From a checkpoint of a small transformer trained on Wikipedia.
Size: 12 layers, 2 heads of 128, MLP 1024 quick GELU, vocabulary 2750, 10.3M parameters.
Architecture: no biases in attention or MLP, tied embeddings.
Training: a variant of Muon for these matrices, 10676 steps.
MLP neurons of a small language model. Each row is named by its layer, matrix (up: input weights) and neuron, and shows model dimensions 16-111. Each number is 128 + 32 x the weight over its row's rms, rounded and kept within 0 to 255. Numbers have three digits each.
After each neuron's rows, "fires after" lists the tokens most often just before its 100 highest values on Wikipedia text that the model never trained on.

L3.up382:078141133117142199137100150125110169102112114130101155121150126124115068142138191114112097173112113171104089138088166105152146078108115102080104110117113162095228164094056190129109165150122061115166163124119167147149082122130085163131090089173102159147143085106056108141163105070094184109
fires after: ",", " (", " as", " C", ";", "|"

L4.up1009:112094159099083105112107132092125121112166054175119143146138162116162146132090135069142087095119065066171111186170142135097136071128107150097159158156143160167142101122103152202174149090134105164095128125147136126077125122085129105074097118125166145093135140122141173115112123145109133109
fires after: " d", " D", " dist", "ont", " Ad"

L4.up778:138134111166118128131094081101117105134110084094135164143121141099129091100190083123139135111131139105102157171206100105131080098159145110173112052151163157178183093102178116141082104124140128115089130122135174140100156164132126080117119138136149106174159172129135098138144169100109117106
fires after: " cl", " d", " ex", " f", " F", " E"

L3.up175:126171111105064127138153120122177070159122075110094167104130099088152160087122135124165140086131096140094161142107106145128090195098165171072167132071128105166120098133121153122123119109110124171174124104095175144126096193143139158083167097144169113104113175104149150057146051160181090133
fires after: " F", " B", " H", " O", " E", "E"

L5.up18:073118197087118102113127144182166112112125151100087136092187130156092096119131174164133127112108142130107139157179112048153140163081086153188159156147118103116110022057081155107125136139135091103133109125100124101093111140154075121128160097082146081169155131117114166139129111161164087108
fires after: " c", " gr", " C", "c", " con"

L2.up475:088135150153099162112120121047130072141154097146071128123151137084101111103155172089094175131157103125128166181107126108125128136146120165155119108140160114200186128100070072087132130137121158183114135174182150112160092069110124133161061140089162111140147123118162160124142115112195127148
fires after: " H", " L", " T", " h", " l"

L5.up212:154195099091137140137108176167173097124140084142147114108160091118119109101083157127151118066160102135136078166102124154146174147084135171061116168143104096146140125065135138147180167096138071133105118190130158031116126137156125091143146088152144088134131151126131083167082121107121078110
fires after: "g", " g", " sc", "G", " Sc", "C"

L3.up135:043164121141154155123154051078119059099151154116149055202144072107132089127085161130132105132142083107101072145096166171076119124144160169069117138145062206148132160136115154097105128146145123161164102159128093130105110190107152159096125153123180150147123121095093122129144167107144175119
fires after: " on", " in", " In", "In", "On"

L5.up494:118138151136046162107139114120157101194125096107106114069127098175110176121104117102074162123145136083139091179150108151145156107111133168115119156118145169101148106102102118102255110097147074182119155154097096084150093110109109123086180096146132142175129126166169179139123127098089160150
fires after: "3", " po", "1", "i", "D", "os"

L2.up499:134113107121085113102152201195071136146075190141139178108110114102132162119176107086126124080150114104135069131173158131107088085191172125038140099109169134158128124167130149132129115086173118069121147101103159132091157129110093051100134155104146225142153121091113108134125161125078132132
fires after: " D", " d", " p", " sec", " s", " j"

L3.up208:165106157113130068132098127131115150157107137139140106160131101137144152142142165079066144163090189127062166171143134125065145053140120109118147120145130137131124075118127160107138148101091114097132167121048144138052141136110130092127130108122184196175126114147183142138211095135123127127
fires after: " c", " St", " st", "C", " C", " con"

L2.up469:179115177187131116154140110082133089172095142163102084130127167113151058096145163160126110114132091124113122085115099148092111177113135128135110146127130161138098097149132099166114102162105114168065159095159128126076127095109171093133132140173100119117142130066111168127147092114147119120
fires after: " ", "^{", " (", "."

L4.up271:098140130120118103179126086109094186110137089114098132177100132105137177120127082107181154126164127122112136167127084172160171197180072124148191125098179141126169052087145094138128125073151131129132132082226165118145128148147124140136141178156116120136092142123129135148107131125199116162
fires after: " E", "F", " F", " f", "E", " sy"

L2.up212:135088175158137117179141144125095120136114164126131064064144148136106092178075113146144155090112180177173125110188087139100141065099124147077101101151101146129109101156144100109120163212157163136154159147112143112163210150122150172070099167126147127163114159137121130108166120133096128192
fires after: " F", " la", " B", " f", "+", " Comp"

L4.up792:171107129107161073117092086101087139157172094137147116161149146100198164167126131132159103137087127176112142136127115138161140157123097094103158087105147127102044128157134144111091135112180115152106136177115105171132139133164134152126113115086100054158132198095093094094149154144100115213
fires after: " F", " f", "f", " invest", " Liber"

L5.up778:210121148097114152157186112158116130097087140112169160110143084118063059146144171140129102213206107098124090122193137124097092106147108170065112151135103103161142090180076114110155129145135119091130126141027134097168089143101125160133065093124108173112156084145180119134144099123147136157
fires after: " as", " ex", " C", " c", "In", " s"

L2.up703:189134101104137129149082135117201100154145132126128086108124113121147129133130132148138184111163109098107182128096161162130107128130096140159142096086169142140096170191185123105149104149206140125163099132199064135151119143132105169112112159128160157152110123110128148149152123160091115072
fires after: "\n", "Al", "icular", " Ear", "T", "s"

L3.up468:111057151108132124161125149104140110177160170098128167109101089148083081118114139121118186101117127137163176179140133143114102115141134142114163138112124058077129096140137173150117130126151125103112124169086112135138099131174088196114098111078111109113187183149098166119174133124165120110
fires after: " c", " s", " b", " con", " Con", "c"

L4.up57:076138132149105110128121090091142162180148106091101176141154104109138091166130093160161105131098165152048125185188121144080146132141120109162184124123157115151115135116112134151110111108137128161146095120113147171159124151104142146117113167069172114153053134163160135167123128149068141110
fires after: " f", " com", " F", " Sw", " tw", " not"

L2.up68:138149126106105116171104112116113130198167157014124066148144079157111138095067096126126184116117132199133097107147110090163140115190065101128161081166161162092136118067105129191136106134099134126140138112129110145167106129111134193166111124138155173083208111137136116147144126157139152143
fires after: " B", " K", "ax", " T", " M", "ak"

L5.up170:101167166131170148116109102146213136114110124137055126147115153098085106073128111088155145170191126151153174131113147140131093161140129150089137128113154120154094099082156104109115141148154151084104114119131152057144058159105108118184072165094101150106170103149098107110068106130173111153
fires after: " h", " l", " H", "H", "us", "h"

L3.up688:120147115094079186189151107125128159142154167146120165124125149110120147109108180154149074165216110188130128152193171144098127110140094088123099123099108128113152106151098138158113097144167161063142059084126149124085123118153138145122124095205147198125137121118098090086103073102132145087
fires after: ",", " well", ";", " N"

L5.up604:092119117092074157144126092110127147176157105138147079114119143118095120109186156125097105139107092147170145157107094107137140151123164111151111110094101153099086153202153076114101135091085128190171086096115122081157081113134147104165130181159156133138163205110158111097114206135051111090
fires after: "z", ",", " m", " W", " M", " K"

L2.up557:145094024147104077123097093178124120116130129187126138085158102135133126115182176132138157129099136131093131126136132126125108090119108078113131139121104143100146134145134129067147160168102154131161100165128166174094143137108124097157110128154142116156100090081157066105158192118103167129
fires after: " J", "M", " M", " Man", "J"

L2.up273:113134181126156171163206184128133134146091098162149108078128224077122150108149068180143112101117152121161156127083063151143145110099140087136109118187149154158133169144098120139100151079128173151096209099107143166161162095166166127141140079126116124204144163107112104111135165106142144162
fires after: " F", " V", " f", "f", "F"

L5.up879:125127107080138134138159051117158155094138174143119128137015161116145134151114113107142096122159171179125175131138068088168106188093084069164105133114146102092115166120159174128103141105171101157077180130116151148115125145171146108089162142115141105143148129136097107125138168087098145124
fires after: " F", " f", " tw", " N", " the"

L4.up820:112145088173142128189118151123083112158118104155114144156141102143110155147139105089114114080096165076159122119046133142129063157116136117129151156149133111083149094142170147157060186148123062130177114114185146086118065148135088134094153157146123187113148151075188162130109128068089148161
fires after: "r", " t", " Lab", " T", " re", "TC"

L2.up168:165101147089081147098175141102093130168166162106108098200123122081125127082141106142181094115149143147109142110121071117126117107102077157146151140060093115094116136121135130206119097139092164099112114142178141073155114095135157068127144171092108189151114152116149128179158143128179129138
fires after: " St", " D", "D", " G", " R"

L5.up441:121161075209121106160045107145127070112133105112174103128137134106130149109183154089112164113068142138084137098134164107107079140122112140117122071149115131130149134153080182072166124172129177121126134155122147137180105094180110124125160172104115150142141066105109072137084084094154136130
fires after: " L", " H", " l", "iv"

L4.up336:116139145140114139094109139122102110170108186229157142082132157147141128115151149157141120161167123149131211120144128126114181074104079075140149124143085129115168130138111161118131150146118155119124109123098140155150077120136116093146074115101105100141118124137116141141133125083099083069
fires after: " C", " c", "^{", " J", " |"

L2.up923:182147134180147137093099107104077140165172166098165142131143125157077129116146152164109150138101111166123115121169149040151159152142122091112123149121169143139141129103118078112106156123140058114124148150101107158073148134135134088164119078115137132164172111128164091112173167181203118103
fires after: " p", " \"", " st", " ", " (", " we"

L2.up658:165190100140144108132066157178125149138206189114103173108089129081126132146040158147081131122130144128128207137108050161148126218147148123152151158131133158162115095108116175132147142174165130145149124155137133144145100128076122120179106127153096145116096109132053128175136067116113139092
fires after: " T", " t", " W", " tw", " c"

L4.up975:142203125164107130123113156129151133126082109136094116126143116127105090094144174134142172180141118166111162084166137074155108121219105095095142136098145129112199109152110187128042139126162153142079127119104175072125093143098123165093089112182128208104102172104139160129134098059158093158
fires after: " C", " N", " O", " P", " c"

L8.up617:134134135149061131141161135152154139091108109068101134156211137113162151120155101129162131081202130161154156174133122188141135128085093140093161110141123098130191045152136109117128120116115122151148077145158090088099126150166167110067144073146117102092136162124096131158099104150175182143
fires after: " is", "ai", " was", " ", "istor"

L2.up304:172153148079149176106157145113148170156137053110142124209095123070140096131145112120156122105120106157098153153122147136131120154111126176156143145134148120127182131049112149131126121183173136109095093125126075115168086134138185108125123150132095100095124176186088129090160135113119082111
fires after: " B", " D", " G", " A", " d"

L2.up511:063075122187092126108127107131149118109150112100113116111127160116122143199109165159151144153112112102094146105137103114098137120181150036147132094109042218120108129176125139174195142120138096123095119120171148135105158133160088126143119110137124147098106184144163157119153140129086136112
fires after: " S", " M", " s", " Mon", " m"

L5.up31:115129160097112138148122122093094176240143139127068140174150119113116188087187123098136114134130116091193113150091114126183126140138122167084154148120142131154121119172088096237096111114171077108146103151133148088122076151147131152102060201094161111194083165131198159120157072131139128105
fires after: " F", ",", " ent", " f", " previous", " ret"

L2.up142:116154048128106128130051155144111112164084106086114131087121111130167167122148095165119204151176119124127108155095102074056155123175137084166105091059118130161074106107144152127117142147128122111107143147101138131123176131144078154160147121131115119125109117133154206109154128078096117122
fires after: " s", " g", " p", " G", " k", " I"

L4.up901:122152152141104145143171083092165132142114083098141149142068074120154123130114118072115082118166125056085136132143167073058102181134159080094145119176087113115170170190110121169120177152088100119076144116158100103101165129142153175134123102112111104122104125122161132132075133134153133109
fires after: " as", " the", " On", "O"

L4.up152:132093154147159110137142137037111184153118075049124068147127052117147141130106111137180135136127118166124131183134134123088124176119118165103077107142142085107128091137124133159116107080154145070141161151161142117087113189104147162157061121068106104102097148110097108071152119108110092186
fires after: " F", "-", " f", "%", " M", ")"

L2.up551:097187147081116140167109175146131076125145119099139123107114150153137068176105129157143131134068105141156134106132095107141120139111157174140167066167107114102119104140192119119151133120159155135119149073178107077091086092135152071171179131199128173141184200124160119127156135166112152129
fires after: " O", " M", "B", " K", "O", " B"

L4.up106:115138090101121112131109153115096134184077112079118141132086192134108067176140132109127105125153138108119119128146183073112106102096139106091185117109134098121160141106122126160153167166114158123087173076140091218133091159116162080120116136142149099087200141162144142087108072131163165149
fires after: " l", " L", " pl", "l", " P", "ew"

L4.up536:140126120162111165112084082120118103138125150113124168113150114102184162084148143120139142104146110154096114111110111119126144150195149130047139143143146142087087136067083124162116096097148149135097147154115112118071092055128129123121119125158139105127114040098126179094191109094083121153
fires after: " in", " D", " In", " P", " C", " ("

L2.up514:141137104131121130159128172094146121134092141101175118172166172117138084089210087159151100158168149115147114078104116103125143100173171118075089147128082128112153094082148111113163101130123096115118151116121119106105101056143145128118064114155098168176115125177159150127170144123137140126
fires after: " m", "ic", ",", " gr", " and"

L2.up746:106161103114102143162149135101175104184107081157099075152120076173131166087185102141156097113156178120123163117125067094153130163100141132090187111118146113151125102152181090071140126107124160158124132140150118142124092145111120190172125169200063090129133140079101116112116125164157116163
fires after: " E", " O", " V", " I", " D", "E"

L3.up1023:173116144125132123141141070175116169163145154083151152154172177139145174101169120122148103133161096157144082135150068175070126093114165205066167106095116208153116128073139134145070127114147200119112108130129129090061088129143035131159135098069130178111139123056166147095101090106112041134
fires after: " d", " D", "D", " P", "d", " Q"

L2.up107:087154163107130124099125085110097124125162164121188164152146083075120106121078121155102130132134103126126165165133067136104125196137111134081159132130130150128135119100142176165103128081170153155160181116177106099164126119131142158133133163100146090186102128176059140130114106126145120151
fires after: " F", " W", " Sw", "F", "-", "W"

L4.up227:127144124105194137133144123230103091115133123131083114121120151141144152164107129149134146124147094047109129171092164150140132159139188122089118090118119080153159101083154109114128074192145068151125155108149208090122126060123169144109117100122135094095152120111102094103107147144128083125
fires after: " G", " g", "g", " E", " sc", " e"

L3.up956:111129091169062145109132079105125131102091100074084124152115171087179094168158125114102112057157099078145144182115160165112132172158094085138126150102152139147109140083153144124128154181124120086191151146141193112137140135138132207127096125130126086123107173138061140181119083129133127127
fires after: " T", " t", " sup", " g"

L2.up586:166122107145148080146166170067145160130141079091089117120131124179208149118145174140059161126128093127133111140134125170134144136124097165102119155111096159123134080125117094089116137106124117112180102109104098113121162115153179093153160148164165150135158143112050165116168193081082150144
fires after: " ", " on"

L5.up976:153100148102149168111137107113107119173133112181165127114147173163076137124144114075117132158116153044086094144150084132099099081182152139212119111136123109084125100103078121071117137064109135102164107134110132137126134127120155111134132102188181195136197102130152080108182131084115127181
fires after: " the", " in", " p", " In", " Sup"

L3.up938:098110103140157164097117125088096071142151092101144153157156140083142143144120091130171161115122138131150155077087160104143141125100146123107081121160091090085146071082192168107177133098095175111105167147157164157157108163139142123115073123149144182149154146110101116147171124069105176077
fires after: " (", " \""

L2.up427:122112079098090138053090121118112146150172120090170172159108125158125164121085135132132133116131147125214161143110147153127114154155085101127158161128109159116140125167152144184145176158086111081172081125104165118084105122127091091135087139144107149122130103079118139150139132101154106129
fires after: " T", " t", "T", "ab", "h"

L4.up708:084154161126072122165131138139119146206187117113131163119110120091105146065138148112138193185108121132161114150117168154185114162127128119136153106055135070123077162142110186122159115165148167139085140139113177147160160161149098139090115149129149169171091173159157140084102110109146063137
fires after: "c", " sp", " c", " V", " tw", " v"

L5.up99:149135171128165121125139126109131101079124146125041111122149139113171153101137100114174149130136101177108112149113104183133192175125155088116141190112136164113138101100169133101152208131150130143129184134118111104121101196144158108109116143081086183109120151128092141150179156148080109129
fires after: " m", " M", " o", " O"

L2.up744:116130122150147187108128137152112082105164148108075091139149203131162168088140124131153112092171143103054117150149139108124130117133153166124127145056147149097119109069183150121164136206106126141138120176118182140171168126201111203124116135120132170113138164124135098127154147120131068103
fires after: " g", " t", " G", " ar", " sc"

L2.up126:138155133115127106113142085140125138168112136143087137152087121089147117146098079125119121123167160144078130153102144146125159091136110114108117139124095195121081118109102169116147101136092115130158177067142096074104114161143154089060175110189064154144171132131085071063078172121119138113
fires after: " \"", "D", " d", " D", " (", "or"

L3.up419:147187107101138125129143185172112109173161080106081106057087138105119113064097189083107176109144106179074151171128129030134114126143160103090135143135131162122141161059106098137131106165129128152138177174071153118154129147160071193155105058144198118140101142105111138082174065142088045104
fires after: " P", " G", " ", " N", " W", " C"

L3.up952:131126141177142147133160133114122104185101092121098107113114167136060159167184081102130089069150185116151119176153130063122138118169114116130155074136193105093156072146118133124110173166124141077107176173149202148138129118107141198122108132059129060140131136114120141122151142143174069112
fires after: " D", " H", " I", "H", " C", " V"

L2.up908:049161134111102138099125126150097086165133127101152103120103150182095161129136052072150137092119181177116126164100092090113109126125152127143228122138160113157078092109159157091198122115076125098104154132128145191149146114112120059116162102086129099162149104128132083080111186181112077134
fires after: " E", " J", " B", " M"

L3.up130:098120173151078113115107107111074153117154109134132156156107117131069146048169118125155117142206138103102108123137092206153134113181110103100188116070072141156075120116151134151079057163142119156147166105118143123143157104149144115127075126118145142176141143141115170133114152166116109145
fires after: ".", " .", " is", ".\n\n"

L2.up674:110111176081039148183099096136122093128146155093157111172093076150109110156131141128135137133149134125121118121084117163137103135171113104145156136139077095109080107191150121117114148156113105114156108110169242174114164169171108151154129150166138175073105184116169121145129138085108071128
fires after: " T", "T", " t", "U", " C"

L2.up419:108152094132146095191115146112121083142075117131138089169197141049109160125135116130156189130208127125123130086106087091087134102107128107102108146081060114125100103125104147118130126149065138145069140138161149187134185118141143097152138116133119183147125140105186139134148089129133115067
fires after: " m", " M", "M"

L8.up616:067182137119167169114121102186099117105189112157087098131106143168113118068173125140115072070159157103140133195146140158162155145152116139100124065125158120153131163069098166125105113142109176104122139196128150126122154093155202097140136112144113108084151076163110183129162146132159130168
fires after: " ph", " l", " h", " sc", " Sc", " E"

L3.up393:136177189162123131153171165077197069170073138134133152117185154126183115155112067123075157134094102213106122180164095110200140149143140091104125137160177190103153100162136105118117100105166130129131152131181159133153113133106145176109098120060170113148106150106148129128163151125105080097
fires after: "F", " F", " W", "W", " O", " U"

L4.up454:076174169147154139114178116209096110220137152096109168124125126058155093130168084073119118115141124133110098144137071120148137169170115079127097106121144187123160092156131178073174215128167126120066116140153124129117069164146166131124129127072125114119193146080122143158107172157130143139
fires after: "S", "O", "G", " O", " m"

L8.up758:132190171152205108169110133107178075133172172164111099180074125069210103115112133109098162139102090117184068162163152114138099188129153164143141107087116166102122122101088134120142110152159110116120184101105142116159132173113127118184110137126138135096115117134146150107195126108059148177
fires after: " ", " s", " F", " b", " f"

L8.up425:117120132170067115134130156097120133108103127131169182138125138095195090095122200112120163134111152128052135113127122135177127088160131128102154183180101068157113162123096166146153206137122121128115132120121157107087141149149112154172166149153132064157139125174115141092149136130079141153
fires after: " ", "–", " (", "16"

L2.up897:093138096159102133102105106040121066142133137107077118126132149122057156140124134104056170096180135127071136136077121098188166078160112065160154095102135144131086105151110156082097144140049111104135096155184165118135177095136167107109136143153137176185119139139172111060162097075136090064
fires after: " v", "W", " M", "w", " V", " W"

L4.up455:142082109114160076092092117107118122128136158136184164161148138154136158120130062136091118090117099065163085113139148141153097151218136144080095144106121196168085094099090176090112068121099138125188154114150097162141158135165180188137149079111158188105146112068089134180185187120105109146
fires after: " In", "In", " ", " Acc", " in", "ollow"

L4.up10:125198199103152095088159158204159148152097090065130109132077108154128181064099179132126162162134170144111124193134120106131133141155148138181164121128142146149065099153125127067138171113192139115181141092092110078177139059142142155104122142105156107142090124084154166167133122081114064111
fires after: " N", " C", " A", "N", " D"

L5.up565:126167151106149170202132128148149146132047134122054097137168148147129187113114121155138124104165135143124124140097151107111217186153144139155116086110079178107134094152107144126115120169138171137126125137104170141177117114081133159156156098130134134077120132177135158103122113108076120125
fires after: " m", " c", " h", " s", " g", " H"

L2.up780:148128154155113134128153106171099108197145128124069125084067161161180123086141086081140105094153156152176119157111076150139084192091093135156191138112196161095154148115151117128148135115131130137140141138119168106076150095095101179078146088161099074130151110111174188080126113107149069134
fires after: " R", " D", "R", " E"

L5.up266:141129136131099085145156109156111057191078125104175164117108083136119153138105111141103161138137096092092132164137181119112145160134150135105079135153158137106102152153083121132124152181129195107093152120102144158098123112149109131118094115131148151141134096099141149085035165137094159115
fires after: " the", " of", " a", " as", " was", " sup"

L4.up612:176136107087066076085198132177142106195081115166131155178143138101150159149156130159136074077120098118121116088069097177152163131111229125104082152098122160119135105138141102119085132148099101097137128206154075184134143123114135115135159116141071089089147067094155095105144086106100111111
fires after: " G", " O", " E", " cont", "om", " Award"

L2.up285:126125164145143134174141144159152068170130133116132164190096109113081130211100085118169114093125091101118141101137072129114162133082192166093146170088196085100125122175089113160125092160163110069137081182091141089101086164140122152164154114125062148072088143118113143069141145077110040181
fires after: " b", " g", " G", " f", " h", " E"

L3.up21:162127112096037121120092166144146053144187116034093053138106098139119146118142053083122093111131151102138093139126144126141103131135107107088159147163141097140129096122167141072152141094113118143084139107170111123159144120111141078133118143087155114163187146152132116112167163150073157125
fires after: " E", " D", " L", " St", " B", " M"

L3.up239:177153097072120162084167156210178140101122169104109104127092114124059177098130150187123099107114147145173119118090184071115127146180112137160141125096156130131118151110114127178113081123113199138140143146155144087117099145142076160107110110099148129100132181130144134179158094090140149168
fires after: " R", " G", " p", " r", " C", " D"

L4.up773:059154088145093168135047118153181152166134153174149119125124066103098123138097110135128151137107143125172188090111173158120140158100073151135143173157087112113143096113092139151056171065142161074097152134150119164134140113180103106181081137183068129107152150174095169133148091035113120112
fires after: " l", " R", " J", " L", " N", "D"

L4.up525:124090138112105124084176084158157118186088156104140142101109152141133086129162152099132133200169165140138105187141085142170163100180066109164097136094051175129087138131159125147112103110126113129090111127099107101138160115152132153196135110155165145052209160079129139104167144168094141129
fires after: "R", ".", " s", " S", "%"

L2.up651:123072094074122152141118115084155138116142098082107117074088084066123094080161095140088110112152080125148122185111133157149109143127122094111154131160157134131143102113096137166065172169117134118153113172166130180142150153153095123103141103129157159102123145100154183120130110112143148141
fires after: " T", " t", " Sh", " house", " sh", "T"

L8.up85:162165147059115102133155099147131101116115175150152091170106128122155159081105147104170155162110188151140116120163124106126109101106088115181130101124120151104146099102108152118141110122119152181095127112162180153109104065151080105139073186142132209181154155116149168160137158101112094097
fires after: " C", "C", " D", "ar", " A", " c"

L2.up672:118148132070130114165115149202198022116126149109106189132082110153146165070134132146122114168095117178162171133118166161161149160157178170133100129130122134061135090129120130110131114122159140141183109136162121131162107146103069149150182124130161076181141118137146123141101143124162153145
fires after: " h", " c", " C", " p", " R", " B"

L4.up602:163148147160104147147142170119139197099096132103136113121033162176112118097124092165145133113153168145122186138199110133161145142105102101150044189066103107128132088143129055198151115201093156150121146113075132140125154129181159156124122132185110129108178095126152116096106109104112139085
fires after: " ", ",", "3"

L2.up779:103111108118150145056184144175102080180152133135150144070071136103085125145100145101162107137091141160109176116130118115074110120136136128190167173114097162087112118184105130124112111114077112114146126163042091100106120121125117154109103081104089113086104109139118165094125096131122120182
fires after: " the", " c", " con", "_{", " C"

L2.up275:094134089128102152104134127203148062129161115091131122117151133163123117072160163096150104197152135130075111209149125076077177109173128131110146189152182182143138131119040123108185089106064116068121125158081129132133154105083185133090144161110110140117080084188134141098161110143121100182
fires after: " C", " G", " c", " J", " Go"

L2.up404:140135146098148139140121090170167148092082166136123120144049165124147081068167138123177102068121106137085139217135091158093134146138101095120183075153090170109126207133090129172080148183124088134089174071095098091138053105166147176122085087177093143152159194152102151095102125127143112084
fires after: " G", " A", " D", "inc", "-A"

L4.up626:159155142174122154128155118098068137155198107130141105171130133099104111154156126167109108135145115233134157118137075138124197140163115096104150154098112138131130125144117091124122171141109121114111161131110160134150152113166108084147120100206191043159143121106089144148107213112130114121
fires after: "W", ".\n\n", " (", " \"", "-", " In"

L2.up218:140143118137104097113157107143148096170066173099106138103092112142143144160176137092091177146072178124103129197163073155124165108117104167104201189168125191076123143176143120115161085137075113129065152119159129112075093169148094116117092101101096117121138235161184104127085135117125090169
fires after: "1", "0", "2", "3", "4", "-"

L2.up266:098132109087153154072143156138159104132076097144145150132113062105135167077112170125060141107155167118105073111156117034108135188150073133164108114147137119133125163108112148145100116147144195141123148204117204142085154135139145151111080114141127167144151089136146131090154081114166125138
fires after: " d", " D", " s", " N", " C", " th"

L5.up816:170163156130052170127138147116099104149112121126158177105051130143124169114112130101121109127145147134103092087142066135119072162151088161124080145091155135160129161167138128176155096173092127159083134151179178122071122133160160118180117127151180186182119159118116129117123132121110138148
fires after: ",", " ", "."

L5.up155:128136198127084130161129081155115091163061095181087136112089092156157201157213111086120128087087162121113113159071140152154111099122087179104118088123135155140107097144129039176122097150087117136129067138111159159181102150127131161125151161167139121115147161093186109082174134185149108140
fires after: "–", "3", "-", ":", " at", " |"

L5.up672:071175133131085134149116114128131107138098106125138138095060106112135100148138117108085142134141160108134120116171167142118075171137128159093177172154123153178144116145063120180086134081111168106167115106153114105128084114156102135145107183179069170156155145115097065087136140147158149169
fires after: " l", " L", " sh", " J", " ad"

L4.up161:122149153146137134138180094076127110122173093120187124184140047099196107085134094139075136164175105113103112109127083128149086100137144142132175113148107133148051112104099097107129113109127083106133143116165099099127158080141171158142159069137103132123164110047041144090153132090115142183
fires after: " in", " on", "In", " In", "On", " years"

L4.up856:057100097176131142170105129135171111151104104133114095132123121165106097126125087062129111124160129085150125172087167157112130110159131121101120153111127138134182066112139146125119145159100149120084127089121082126086185157124119077154127137212096143151140155113098095113089125158159136137
fires after: " L", " l", " E", " ", "ie"

L8.up389:102117123174098095129097182141163209110141103105123137120128150106193088089119129161110122127149154168127122161147143150129126097162094117122165115128124156170154080139066129094113124105109140151122101119119142107093122150119105087114175095130129111156111127129101080098098162104142113128
fires after: " ", " (", "ur"

L3.up870:146170062146118122110192136120141129116108120184147188116181077134123127154107083127105155061099162133107116088116102102156107187159173099082068169139119161165132086103135104092146156134119072122093149111117110172125115142116077137119110137101123210168146100112065169153163127120156145127
fires after: " (", " ", " \"", " D", " d"